{"n_kv_head": 3, "vocab_size": 2048, "norm_eps": 1e-05, "bias": "none", "warmup_steps": 200, "schedule": "wsd", "final_lr_fraction": 0.0, "batch_tokens": 16384, "seq_len": 1024}
MLP neurons of a small language model. Each row is named by its layer, matrix (gate and up: input weights) and neuron, and shows model dimensions 48-143. Each number is 128 + 24 x the weight over its row's rms, rounded and kept within 0 to 255. A neuron's up and down rows have the sign that makes its largest values positive.
After each neuron's rows, "fires in" lists the words (lower case) most often at its 100 highest values on Wikipedia text that the model never trained on.

L4.gate461 [132 107 133 111 113 145 156  68  95 121 117  95 136 123 118  98 134 131 129 157 139 140 142 114 139 154 124 131 145 106 156 110 149 143 146  99 116 103 124 142 113 105 124 111 128 102 130 125  79 144 123 138  73 120  88 143 103 135 110 111 116 154 153  97 116 165 138 159  53 117 103 173 173 153 128 163 131 155 105 140 148  89 135 163 122 107  81 153 151 144 172  93 104 124 116 105]
L4.up461 [ 96  93 137 105 165 114 146 124 131 117 121 125 147  73 100 123 114 159 153 153 171 151 175 117 112 175 136 128 124 129 141  63 171 130 173 133 134  95 122 140 144 149  88 106 139 130 110 140 122 128 148 128 106 147  80  99 131 147 113 131 145 141 152  90 139  85 157  89 124 130 165 121 134 182 152 175 102 138 125 118 156 123 112  83 104 122  92 131 130 141 169 138 140  83 114  96]
fires in: "be", "been", "were", "are", "include"

L3.gate24 [127 112 117 141 102 115 141 116  85 111 124  86 156 120  95 103 117 140 164 116 134 125  90 109 129 111 143 105 103 156 110 125 149 184 117  95  84 101 139 148  92 140 158  89 165 138 123 113 149 124 150  82 131 156 161 119 130 110 152 107 132 114 122 116 126 115 106  97 142 143 144 101 108  83 122 147 100 137 120 154 174  81  84 104 112 144 159  91 128 154  92 128  86 159 136 137]
L3.up24 [102 121  89 163 101  95 144 130  79 109 120  74 151 129 112  85 110 135 154 105 120 128 107  77 111 125 155 117 124 142 130 121 131 181 119 118  89  95 125 147  93 145 154  92 168 141 111  86 143 114 152  68 123 139 160 112 150  96 133 107 137  84 126 107 144 122 137 106 131 110 139 126 100  88 127 134 110 140 103 160 151  85  71 107 104 136 159 115 129 150 106 145  71 153 150 142]
fires in: "party", "singles", "india", "titles", "charles", "styles"

L10.gate243 [141  91 141 149 140 143 128 114 157 109 158 129 172 120  77  78 173  99 114 111  76 115 101 141 135 120 121 113 122 136 121  90 134 131 144 150  94  82 124 139 117 146 128 111 159  95 119 138 129 111 146 105 120 153 110  99  96 151 144  76  74 181 153  84 140  99  98 112 114 129 115 122 127 124 118 122 114 159  57 153 137 125 100 128 122 135 122 119 117 128 148 116 123 124 111 119]
L10.up243 [123  91 142 156 112 114 145 113 140 145 148 174 134 185  74 109 161 107 154 140 160 165 137 137 108 183 132 131 131 147 117 107 158 185 112 104 135 154 140 132  98 116 112 130 122 117 125 126 154  87 122 110 154 141 104 137 139 128 100 139  98 126 126 124 100 110 154 129 145 139 139 127  84 120 150 158 146 166 115 153 151 147 138 147 168 138  96 105  94 121 137 113  79 123 139 137]
fires in: "public", "career", "league", "state", "history", "conference"

L2.gate155 [161 101  96  96 158  78  95 114 141  86 119 104 160 129  69 123 150 139 122  90 145 110 117 144 145 180 146 121 122 158 134 121 143 130 102 116 121 159 149 105 112  99 100 120 145 150 138 171 133 133 124  86 111 106 140 147 148 141  90 120  91 131 124 129 110 158 131 119 115  92 101 101 115 107 128 120 178 108 126 138 140  92 168 113 121 107  94  86 107 137 129 153  94 138 125 134]
L2.up155 [171 120  97 170 112 112 151 154 177 119 133  98 113 122  93 128  83 115 181 128 136 107 109 112 126 152 126 137 137 108 132 120 103 136 105  90 156 136  86 135 103 140 152  96 135 103 159 158 150 146 167 138 146 149 154 123 110 161 165 122 128 108 160 138 122 111  89 160  97 108 121 127 100 137 138 102  93 135 105 119 104 151 143 167 120 154 123 163 100 180 158 131 136 119 148 126]
fires in: "in", "into", "world", "career"

L2.gate115 [126 101 138 170 156 125 132 136 172 118 111 161 163 101  86 110 129 145 115 122 110 144 107 112 175 100 132 139 120 146 116 119 166 135 122 127 101 103 132 113 117 118 153 127 114 124 129 120 140 105 140 114 109  96 102 114 135 154  65 147 138 114 149 137 154 129 171 111 103 103 123 128 111 161 115 135 146 130 106 109 146 128 154 117  97 139 134 186 144 142 115 128 103  98 168  95]
L2.up115 [151 101 116 142 170 117 128 135 176 151 113 143 132 163 154 174 118 118  86 121  85 108 105 150 132 138 104 122 129  83 129 150 126 104  94 121 121 164 124 105 163 153 157 132 135 111 139 101 121 125 100 151 139 133 119 148 119  84 133  80 144 138 110 169 106 122 166 112  96 130  79 119 116 116 159 138 103 150 124 130 165 151 123 160 154  77 109 130 114 189 104  84 174 121 113 134]
fires in: "it", "seasons"

L4.gate153 [177 140 123 138 158 150 141  97 167 118 133 109  46 105 147 156 152 127 148 149 146  99  95 117 159 129 127 103 136 128 146 129 126 114 147 103 153 114 150 132 149 134 130 130  90 130 141  68 115 124 122 153 136 140 105  97 137  88 160 136 104 121  86 153 124 171 130 124 129 112 152 142 112 120 116 148 126 151 118 135 141 126 142  87 142 134 132 190 140 139 137 112  99 144 126 155]
L4.up153 [177 131 133 137 151 159 149  98 158 137 130 120  60 112 132 171 138 109 132 146 133  95 109 152 160 116 134 105 139 131 128 124 157 106 159  99 175 102 144 135 140 124 124 125 107 142 129  79 123 101 119 155 140 138 131  89 145  88 168 156 128 126  95 159 117 165 152  95 123 105 148 139 110 125 101 141 122 146  98 139 158 122 134  82 133 142 136 198 142 125 149 140 122 141 110 168]
fires in: "system", "series", "program", "location", "song"

L2.gate305 [119 103 100 147 104 134 111 156 122 138 112 102 186 128 125  59  76 153 101 152 140 111 121 130 170 173 108 129 164 140 165 140 138 110 134 125 131 140 141 138 165 145 106 153 125 111 114 105  75 149 132  64 119 142 128 141 112 124 131 133 127 117 112 107 145 111 102 112 108 137 121 140 153 137 141 151 127 128 119 125 102 121 113 196 137 104 165 135 103 150 125  83 124 147 117 141]
L2.up305 [126 131  99 157  93  80 111 193 144 106 128 126 156  95 125 150 128 154 176 120 154 115  65 128 161 155 146  77 125 127 157 180 160 129 149 113 153 124 164 106 163 121 146 111 131 125 160 128 138 124 118 122 114 159 109 122 107 131 121 124 115 133 119 116  96 112 136 165 104  92 127 120 135 140 142 104 127 148 166  94 119 131 116 124 161 137 122 138  97 171 130 117  61 103 115 107]
fires in: "april", "page", "footage", "stage", "average", "image"

L3.gate116 [137 116 113 132 142 174  99  53  90 143  94 109  89 115 129  98 145  80 134 129 159 160 178 145 104 129 128  97 150 111 122 114 136 168 143 143 122 118 118 102 129 165 136 111 103 117  91 133 156 162 128 145 109 169 110 124 114 122 109  95 158 151 119 155 115  79 135 155 100 154 124 168  96 133  70 132 121 160 100 140 124  90 181 130 109 155 130  99  72  81 162 137 152 139 119 119]
L3.up116 [ 78  96 148 122 107 162 116  75 176 103  87 127 135 115 157 131 151 107 133 153 140 149 127 122 117 119 166  74 133  97  99 129 146 168 140 160 136 117 143  97 146 160 115 110 106 105 111 145 133 123 131 142 125 146 106 137 130  97  82  83 154 154 131 177 108 104 152 115 126 125 124 167 134 110  66 160 107 148  91 138 144 157 138 108 127 148 143 125  86  88 144 139 166 139  96 116]
fires in: "made", "became", "career", "included", "played", "had"

L3.gate416 [120  98 117 140 117 132 123  93 178 111 136 104 159 135 136 112 147 121 117 192 131 151  99 108  93 142 153 144 127 120 128 132 136 172 155 123 135 125 130 156 145 180 154 128 158 101 125 167 137 132 102 119 135 114 108 120 121 159 101  76 110 131 142 137 121 149  92 125 117 150 107 127 127 125 150 141 161 155  90 129 128 145 117 109 119 128 106 121 108 135 145 141 168 115 106 118]
L3.up416 [118  80 139 169 120 145 109 121 146 109 163  73 131 143 145 108 132 114 159 125 141 101 126 153 101 138 152 123 120  93 135 114 117 145 158 128 167  98 128 147 137 159 156 164 146 109 125 154 130 138 114 137 117 117  92 157 117 122 102  71 126 101 128  99 123 112  81 102 122 167  96 110 139 119 157 118 152 160 146 104 146  77 118 127 158 119 114 121 125 130 124 103 139 123 124 118]
fires in: "led", "single", "named", "former", "used"

L2.gate206 [129  98  96 117 137 133 148 101 130 128 120 110 159 170 137 140 148 126 162 148 125 132 112 120 113 125 107 125 147 139 121 131 128 147 125 141 134 104 116  80 159 104  86 153 135 139 105  96  68 100 124 183 163 159 107 157 114 127 121 116 108 148 101 126 101 146 150 121 119 107 114  90 126 118  96 148 152 155 135 110 126  94 139 113 137 158 153 125 167 124 128 166 117 119 144 141]
L2.up206 [116 121 107 107 171 176 122 163 133 149 108 124 127  71 148 123 138 163 185  96 130 175 106 132 108 118 102  80 151 181 137 131  80 153 143 116 140 149 134 117 137 116 119 136 152 171 146 115 163 127 138 145 109 158 120 123 132 108 122  88 170 115 141 106 116 147 132 148 138 116 126 132 133 119 103 127 119 160  83  76 141 119  97 164 109 144 123 135 119 125 104 137 148 115 102 100]
fires in: "american", "international", "results", "massachusetts", "roberts"

L3.gate42 [128 105 144 124 117 126 103 119 162 118 114 146 145 107 106 142 168 149 149 168 124 149 133 115  84 127 121 196 121  96 104 100 151 141 169 169 186  95 131 141 182 135 179 134 123 156 114  96 136 129 105 155  98 151 164 124 137 156 120  76 126 154 154 153 115 133 123 143 158 118 113  93 146 167  95 127 100 145 131 127 102 113 103  86 137  91 155 115 113 139 128 122 136 129 113 148]
L3.up42 [122 111 141 150 131 109 117 112 158 127 112 131 143 113 110 135 126 138 165 136 119 134 146 115  98 100 131 168 124  82 123 137 126 133 168 150 153 101 147 105 178 125 194 112 140 152 115 119  90 108 127 142  73 116 143  93 114 171 128  93 136 124 157 175 101  93 122 158 148 134 123 113 117 155 101 114 109 132 135 118  84 118  81  90 143 124 132 145 116 121 135 115 114 132 122 139]
fires in: "new", "contract"

L2.gate217 [ 88 156 134 146 144 169  93 156 115 148 133 166  89 140 130  80 120 145  67 151 131 108 132 168 150 141 124  96 100 140 160 138 149 140 160 111 112 108 155 124 139 118 159 145  98 121 119 125 123 124 160 127 110 143  84 118  89 114  98 125 115 155 101 146 132 115 153 133 107  92 164 145 120 157 145 102 123 117 123 168 132  84 121 162 133 108 125 126 126  94 150 176 148 144 107 186]
L2.up217 [125 164 126 119 158 187  75 119 119 143 148 173 120  94 137 108 123 160 125 121 129 129 129 171 178 108 107 143 104 167 130 133 142 150 155 127 133 131 100 129 107 115 120 141 115 122 101 110 146 126  98 138 120 127 125 141 143 164 133 142 114 131 127 144 114 118 133 141 144 128  98 122 145 162 145 130 158 110 125 173 166  48  83 117 123 165  96 117 180  81 145 178  90 127 115 126]
fires in: "other", "such", "only", "however", "others"

L6.gate417 [ 77  97 112 162 119 167 105 129 193 118 153 133  85 160 176  88 125 118 159 119 113 114 120  95  81 126 152 117 131 144 120 161  96 130 124 141 171 130  94 172 156 114  98 147 146 120 110 143 146 101 120 142 181 116 139 135  81 159 151 112 146 129  93  90 118 107 112 173 107 152 134 115 126 110 157 113 150 161 174 123 142  92 131 124 122  93 133 133 110 133 133 118 123 136 148 119]
L6.up417 [116 111 142 155 127 109 169  87 133  99 117 151 117 119 152 122  70 102 122 115 155 126 130 115 139 144 121 138 149 119 106 129 132 111 166 124 165 168 133 153 162 129  95 124 106  81 150 180 136  61 147 119 119 114 141 131  75 139 103 141 106 131 138 151 144 105 128 118 107 175 132 154 125 105 122 147 108 110 163 142 109 164 113 102 140 132 122 132 150 111 142 124 114 132 135 108]
fires in: "the", "character", "one"

L4.gate219 [198 109 123 157 103 156 110 108  95 157 111 125 107 110 153  90 102 138 188 135 126 119 114  87  88 124 117 108 190 108 142 143  93 142 115 156  93 152 138  88 121 135 145 161 104 128 116 154 135 188 125 160 138 135 130 112 137 146 140 125 118  88 122 132 100 132 163 214 123  99 117 133 155 103 121 124 168 148 126 206 132 125 125 125  96 141 114 142 149 157 100 134 120  83 113 144]
L4.up219 [125 127 127 120 102 125 109 129 101 140 116 158 122 114 122 102 136 116 147 125 129 125 105  99 126  89 122 118 182 111 146 139  98 138 149 150  97 148 133  96 113 105 160 145 106 124 123 197 151 166 132 152 144 155  86  96 163 150 128 126 127  96 129 133 152 134  97 179 117  96 116 125 127 104 119 122 142 139 112 163 155 134 139 116 123 161 112 132 159 106 104 184 154  74 120 172]
fires in: "german", "world", "european", "japan", "india", "england"

L4.gate225 [109 110 109 155 104 124 165 129 119  99  90 128 103  95 161 154 147 127 164 168 163  97 102 114 154 109 120 151 107 150 117 135 129 153 121 120 122 117 147 106 149 163  85 139 126 120 173 110  86 128 156 122 122 147 152 122 133 115 135 126 127 149 114  93 148 117 134 149 148 102 126 122 133  94 145 196  92 149 106 153 138 168 129  91 191 118 147  98 133 119 138 177 151 164  93 140]
L4.up225 [125 124 119 164 112 146 166 130 114 111  90 135  94  69 117 148 149 125 154 146 142  91 140 112 145 130 126 147 106 126 141 130 112 137 135 140 122 109 141 108 144 143  74 134 113 126 168  98  87 124 138 102 133 137 162 127 114 120 158 132 111 121 120  90 177 106 146 157 149  89 143 149 130  80 155 178  99 160 103 135 124 166 136  95 203  93 137  95 160 110 134 158 137 169 109 100]
fires in: "known", "name", "history", "classification", "qualification"

L14.gate394 [113  92 175 162 144 119 106 106  99 142  98 140 154 137 104 147 160 105 145 136 162 148 143  55  92 147 105 156 152 134 105 138 144 131 130 184 117  99  92 111 182 153 123 145 133 139  91 182 156  87 151 163 140 157 117  76  90 112 121 161 124 115 113 127 117 141 112 140 150 178  99 114 167 107 136 101 129 135 163 142 133 123 117 110 146 125 118 104 146 123 136 133 104 118 132 123]
L14.up394 [128  83 156 111 144  93 130 128 125 158 135 164 130 118 154  72 149 127 137 118 177  96 110 101 130 107 124 198 173 137  74 143 119 102 129 156 104 104 112 123 150 150 109 166 106 177 118 132 144 102 134 142 131  79 123 108 130 107  96 158 150 160 114 124 112 122 113 128 171 143 140 169 117 136 131 107 153 138 143 124 107  88 121 165 169  84 124 117 131 124 172 104 158 128 103  91]
fires in: "km", "mi", "m", "mm", "ft", "cm"

L2.gate14 [168 141 130 115 113 143 149 104 122 127 183 134  73 154 128 129 130 100 159 107 119 115 104 158 147 124  90 105 161 128  97 155 132 109 109 137 144 115 110 126 133  98 119 105 116  96 102 146 114 123 165 117 134 134 116 161 124 105 141  94 165  83 112 105 112 176 103  84  78 100  77 124 120 159 111 116 146 168 137 158 147 128 166 143 170 147 130 108 126 100 130 129 174 130 142 138]
L2.up14 [129  89 107 159  74 150 103  97 110  94 134 109 128 143 126 102 125 105 164 130 115 120 106 140  88 121 106 146 183 103 110 145 109  94 129 120  93 108  92 188 124 102 142 137 125 114 108 105 117 120 145 131 123 136 126  88 128 135 111  98 156 103 128 126 124 103 140 185  81 137 155 141 146 105 113 106  84 174 126 103 108 100 131 114 155 142  99 124 105 138 134 132 149 119 116 117]
fires in: "which", "rural", "cultural", "natural", "1885"

L14.gate421 [152 101 102 124 109 121 114  84 163 152 164 153  99 113 144 124 138 138 154 130 130 123 125 112 124 162 153 137 108 142 176 105 142 120 152 111 150 124  94 117 160 128 155 110 121 136 148 137 110 161 130 103 136 159 164 128 115 151  84 141 129 128 123 173 177 146 101 168 118  89  88 138 144 150  83 127 126 169 107 119 165 121 107  82  94  68 110 117 176 107 158 157 126 163 117 146]
L14.up421 [ 84 122 128 178  93 122  94 155 136 181 170 142 143 161 152 134 147 151 107 116 135  93 120 135 108  88 147 170 142 120  97 130 125 128 168 128 134 149 134 130 191 173 135 168 143 124 107  95 149 124 148 100 141 148 143 130 131 145 131 148 127 134 142  85 151 129 109 130 136 150 153 130 130 115  96  88 134 150 135 138 158  86 137  94 100 126 119 124 130 171 105 113 143 158 100 147]
fires in: "with", "left", "to", "have"

L8.gate423 [141 145  87 104 159 120 133 137 140 123 147 140 109 149 140 148 130 118 123 112 108 125 156 143 172 156 116  69 132 132 123 111 108 132 151 122 117  97  89 164 142 100 132 143 148 110  89  94 163 146 101 177  96 101 150  89 117 145 102 118 120 175 102 151 117 116 134 195  81 137  73 142 165 100  75 131 127 118 127 154 138 130 141 118 114 160 113 132 118 148 132 105 106 173 156  99]
L8.up423 [120 158 157 172  80 123 122 110  84 112 126 146 132 109  64 153 164 138 124 120 183 131 126 122 141 120  96 137 127 105 109 122 127 149 114  80 131 139 142 131 130 166 126 124 133 160 155 107 116 140 145  94 138 124 127 140  77 111 103 111 123 147 124 177  77 154 130 131 163 164 146 163 120 136 191 133 139 111 126 142 132 103 145 141 124 135 113 113 131 119 166 131 154 110 163 124]
fires in: "states", "platycerium", "australian", "german", "australia"

L6.gate496 [138 133 176 132 108 122 138 118 132 112 164 176 138 124 115 133  87 152 134 150 149  96 140 144 137 144 155 119 134 132 137 157 118 115 128 135 136 131 129 171 163 103 107 165 152 129 126 143 177  98 120 105 136 148 145 113  84 180 152 134 134 158 112  98 146  80 111 115 139  88 150 157 142 153 140 125 109 117 129 162 150 178 133 146 120 128 106 148 104 132 149 123 116 170 190 147]
L6.up496 [132 114 115 123 120 142 133 135  94 112 178 103 178  86 129 138 109 107 156 119 118 139  95 106 160 153 124 141 130  93 122 113 173 101 157 156 137 138 115 137 142 144 115 136 122 129 169 184  85 165 108 132 148 130 158 101 185 135 110 106 134 127 176 106 187  82 127 147 118 159 146 133 164 125  98 104 112  95  64 163 185 135 125  95 113 162  95 129 121 119 148 119 130 115 130 150]
fires in: "main", "character", "station", "man", "own"

L18.gate475 [160 115 164 108 128 103 127  95 118 111 131 111 138  90 156 131 118  93 123 166 140 117 127 121 121 106 103  98 156 127  93 105 105 133 109 116 138 141 121  95 144 174 121 112 125 140 101 119 134 185 154 119 136  97 104 163 159 111 117 101 108 151 116 122 113 134 140 122 163 108 119 100 123 114 131 156 114 131 137 126 164  91 122 131 160 129 111 131 141 161 133 110  87 141 119  91]
L18.up475 [148 138 115 151 149 149 101 123 153 156 121 135 153 141 161 119  98 125 139 131 111 114  96 117 153  97 115 117 118 117 135 125 103 136 112 132 175 115 146 152 107 143 142  62 154 119  82 137 116 115 155 151 128 132 107 158 176 103  96 131 138 134 150 162 134  73 167  89 118 150 157 107  88 131 129 128 117  74 104 170 125 113 125 142 138 145 130 111 221  89 141 138 120 154 138 111]
fires in: "and"

L3.gate178 [138 105 108 144 110 127 115 131 153 113 118 119 135 147 156 225 103 169 111 126  78  87  67 113 139 108 139 130 124 150 126 162 117 122 130 165 135 100 151 156 137 140 102 133 140 137 116  99  90 158 135  77 131 129 141 160 117 128 161 115 131 148 106 108 138 104 156 137 116 129 143  90 120 161 123 141 134 112 135 134 140 132 101 115 140 110 148 149 136 140 135 134 135 171 121 127]
L3.up178 [129  65 115 136  79 126 105 131 137 141 106 112 141 124 157 133 115 139 110 191 134 137  77 138 137 100 135 119 116 159 151 133 108 139 172 125 154 123 136 141 131 119  87 122 188  97 108  87 112 122 153 148 130 158 141 164 117 123 125 148 112 143 127 141 142 163 138 141 146 131  92 131 127 124 136  96 135 115  89 149 120 110 130 143  84  93 159 144  95 135 106 123 193 120 114 126]
fires in: "near", "around", "than", "at", "off", "left"

L10.gate157 [133 126 102 139 175 131 137  72 114 100 110 140 108 151 164 126 122 122  84 119 135 148  97 145 128  58 170 142 153  79 122 165 136 130 110 181 122 147 152 152 138 133 132 146  91  96 181 103 133 178 144 134 110 100 123 107 111  97 114 166 122 133 139 112 127 168  98 137 102  93 128 118  97 149 139 136  92 151 146 183 136 155 125 118 177 146 114 143 145 136 170 156 124 143  94 135]
L10.up157 [119  93  74 161 153 117 142  55 114 129 156 117  81 145 153 118 137 133 124 136 168 163 122 115 100 134  94  93 127 116 160 141 124 128 106 170 103 132  97 138 128 119 116 162  82  92 148 138  92 107 128 129 158 133 137 113 109 120 112 144 159 140 141 111 104 122 103 129 141 145 114 134 154 145 113 132 114 157 126 132 137 130 110 126 138 184 126 143 143 133 134 136 114 180 153  99]
fires in: "from", "won", "lost", "in", "first", "fr"

L2.gate89 [103  79 126 134 120 179 148 110 152 114 128 153 110 129 189 124 154 112 116 130 147 112 135 166 133 176 121 121 125 123 122 129 106 135 133 117 113 173 154 134 136  80 110 148 135 126 111 104 130 126 114 177 127 137 106 166 145 126 128 107 110 134 102  86 140 112 111  90 153 116  92 136  73 158 183 145 105 170 115  95 138 138 136 104 111 133 161 131 119 101 114 103 131 140 120 154]
L2.up89 [151 121 116 122 129 118 140 105 153 127 122 156 138 108 156 119 148  94 117 154 122 164 148 148 124 156  83 125 172 113 132 124  98 113 135 102 162 104 127 114 120 121 121  72  86 136 131 135 156 172 153 139 134  98 136 134 114 137 104 125 107 146 131 100 191 116  92 119 149  85 119 124 110 102 183  96 113 148 135 136 151 134 123  98 136 169 122  88 155 145 165  86 141 148 128 137]
fires in: "a"

L12.gate20 [162 128  98  48  69 123 166 115 127 163 179  94 159 134 146 103 135 113 127 108 158 107 115 149 115 122 141 133 122 108  82 147 183 129 144  87 110  75 138 124 120 152 124 166 127 141 128 125  89 105  91 119 128 134 146 124 141 112 130 138 127 111 108 162 127 106 121 139 132 119 108  93 125 131 127 102  87 157 166  85 111 157 141 162 161 127  97 116 106 125 145 114 115 138 108 158]
L12.up20 [130 147 137 118 107 131 147 158 117 154 138 120 165 144 104 113 119 140 155 123 104 143 109 150  96  89 118 124  87 131  86 148 137 110 171 139 123 143 134 119 124 134 152 126 131 138 122 162 113 140  89 128 134 115 106 131 127 151  99 151 135 107 132 160 116 114  70  59  87 142 101 173 145 129 136 128 170 176 177 114 137 124 101 156 143 139 133 120 117  56 110 136 138 143  91 132]
fires in: "small", "sky", "big", "fish", "fundamental"

L7.gate86 [131 135  97 124 105 134 154 174 126 127 113 148 149  99 156 117 104 138 131 137 118 126 132 115 134  97 149 142 153 134 121  84 102 130 137 180 141 114  93 105 177 160  95 117 109 149 120 132 181 127 136 101 122 162 159 172 110 140 105 140 103 138 133 179 131 128 131 161 134 103 153 147 157 154 113 133 146 109 111 158 129 107 139 126  99 154 125 115 117  67 186 165 105 107 114 158]
L7.up86 [192 149  90 107 147 157 145 130 123  96 113 146 141 120 127  70  86 128 137 135 125 135 141 155 151 117  99  97 101 116 138  95  96 132 146 134 120 117 101  55 155 115 100 155 114 110  96 156 159 154  98 162 146 156 151 143 124 138 109 139  76 143 154 121 138 116 150 126 110  98 112 147 155 131 153 163 124 156 158 126 144 142 179 130  85 104  82 133 154 118 151 105 129  96 119 126]
fires in: "park", "district", "town", "aporhina", "species"

L8.gate36 [110 133 120 176 120  83 151  93 139 133 141 139 118 129 121 111 117 147 124 122 142 152 124 136  98 165 111  77 107 145 141 100 106 125  92 109 151 113 164 129 145 136 126 113  93 127 161 121 100 115 130 117  83 104 134 126 119 112 137 149  70 139  81 129 141 107 117 145  78 142 103 171 128 125 119 137 156 143 150 116 100 123 118 114 172 148 152 132 115 105 147 150 160 197 148 104]
L8.up36 [138 135 140 159 128 127 149 109 159 106 130  96 149 121 124 131  80  94 112 141 157 146 113 115  97 130 159 130 130 158 136  87 143 133 113 113 177 100 141 134 183 162 126 109 127 127 171  99 114 150 110 104 104 103 163 123 169 132  99 156  76 144 144 108 141 141 111 154  97  97 118 146 119 144 171 128 140 120 133 160  88 138 136 123 186 134 100 124 116 114 118 118 129 137 110 150]
fires in: "american", "french", "german", "british", "english", "democratic"

L2.gate416 [121 155 170  87 172 171 133  70 123 142 116 108 112 128 119 121 110 100 121 116 119 166 128 123 127 145 177 130 102 157 125 119 105 144 165 167 158 126 106 111 136 132 142  96 117  70 154  78 121 106  83 107 139 152 158 148 112 102 116 142 175 142  85 159 131 120 186 141 117  85 112 125 121 112 109 160 109  83 111 130  60 109 147 114 118 137 145 137 145 135 172 138  70 166 107 102]
L2.up416 [105 125 114 118 133 162 145 129 102  78  86  93  87 125 145  77 121 132 192 121 136 136 113 127 150 123 103 140 131 119 145 132 111 145 129 153 139 105 126 146 142 118 113 104 100 129 185 132 151 152 145 152 155 137 120 100 164 119 138 117 101  86 124 156 108 138  99 117 118 101 104 136 111 141 140 128 144 201  91 136 148 130 109 132  98 122 129 139 104 144 171 141 101 147 132 108]
fires in: "league", "00", "professional", "500", "third", "example"

L7.gate483 [155 112 141 155 156 129 102 157 149 134 140  89 184 126 142  96 155  99  93 149 106  88 155 114 104 131 104 110 100 125 140 117 109 166 151 143  80 145 125 112  95 119 154 130 121 114 140 136  99 163 109 142  99 144 134 136 125 112 155 108  77 130 117 106  95 159 142 121 145 113 192  98 144  88 141  70 137 157 113 133 179 128  80 142 130 126 145  81 139 112 164 139 146 127 109 101]
L7.up483 [170  91 115 151 160 135 107 134 140 135 151  71 195 108 137  97 171 109 109 128 118 107 168 112 120 134 120 102 110 113 136 118 118 148 159 169  89 137 133 123 122 119 127 113 158 123 132 126 127 180 120 126 112 129 134 148 132 107 135 108 102 145 163 110 120 139 140  94 128 110 197  92 151 101 128  86 125 141 118 156 191 130  68 128 143 163 140 106 126 103 148 129 153 141 111 133]
fires in: "conference", "returned", "career", "due", "back", "left"

L3.gate83 [112  86 155 140  90 117 116 162 106 151 148  93 132  90 128 157 102 121 107 123 143 124 130 142  84 147  87  95 115  96  93  77 139 132 151 131  93  90 135 143 145  97 120 102 147 130 155 104 151 103 133 124 150 115 180 122 136 109 109  93 136 159 159  97 128 113 105  92 143 128 152 144  99 124 124 140 135 139  89 115 149 136 114 170 120 100 164 139 121 118 136 136 141 118 107 102]
L3.up83 [111  91 157 145  85 123 115 162 101 160 153  98 128  90 129 156  84 122 108 120 125 128 150 135  85 148  87  85 127  97  79  78 134 126 143 126  86  83 130 150 145 105 120 103 141 140 151 103 148 114 137 129 147 110 178 119 129 118 109  94 128 152 168  93 136 123 111  91 138 131 143 154 101 124 128 139 139 132  93 116 157 129 118 168 128 114 166 134 123 121 132 145 137 120 106  88]
fires in: "men", "people", "women", "children", "us", "using"

L7.gate501 [119 100 116 153 128 132 111  97 126 123 183 118 120 135 168  95 141 102 137 140 134 157 123 131  98 131 100 126  84 172 113  92 156  95  90 159 116 106 134 113 143 119 125 122 108 126 113 122 142 126 144  85 146 133 110 121 146 173 135 162 137 137 140 128 159 143 140 119 106 113 123 133 131  78  99 153 121 147 137 160 140 118 151 114 147 132 181 133 108 162  88 116 141 195 118 138]
L7.up501 [ 88  75 100 133 111 139  74  80 128 115 123 115 123  94 154  82 121  97 150  99 123 135 123 139  98 125 100 151 117 145 151  91 155 105 121 167 125  97 144 108 138 143 119 116  83 110 101 112 167 125 138  78 152 107 133 159 143 147 142 129 158 129 150 116 135 100 117  94 128 106 124 159 129  99 118 156 107 169  79 161 140 141 129  92 142 138 163 129 120 135  81 123 136 141 125 148]
fires in: "family", "century", "area", "born", "church"

L10.gate190 [ 97 141 116 115 117 157 143 138 116 155  80 143 116 148 135 147  98 137  97 160 143 110 114 130 145 123 134 159 142 149 137 124 127 110  88 134 105 108 168 135 129  91 122 102 145 116 192 105 126  89 131 115 173 126 139 153 137  94 110 124 101 130 143 130 158 149 113 133 168 154 125 113  74 113 140 160  83 130 161 124 160 113 104 149 125  89 141 132 136  93 110 128 121 131 130 100]
L10.up190 [111  83 130 171 137 126 150 165 121  71 132 114 104 166 181 120 144 132  99 122 132  71 114 101 123 138  96 155 123 132 100 155  76 129 109 119 136 142 147 127 168 129 147 150 114 139 143 135 123  80 109 141 169 118 103 151 106 100 127 131 116 128 119 111 148 117  99 154 143 146 138  92 137 154  98 143  94  90 118 128 120  89  95 159 136 118 113 133 119 124  74 156 134  99 125 157]
fires in: "people", "i", "women", "children", "languages"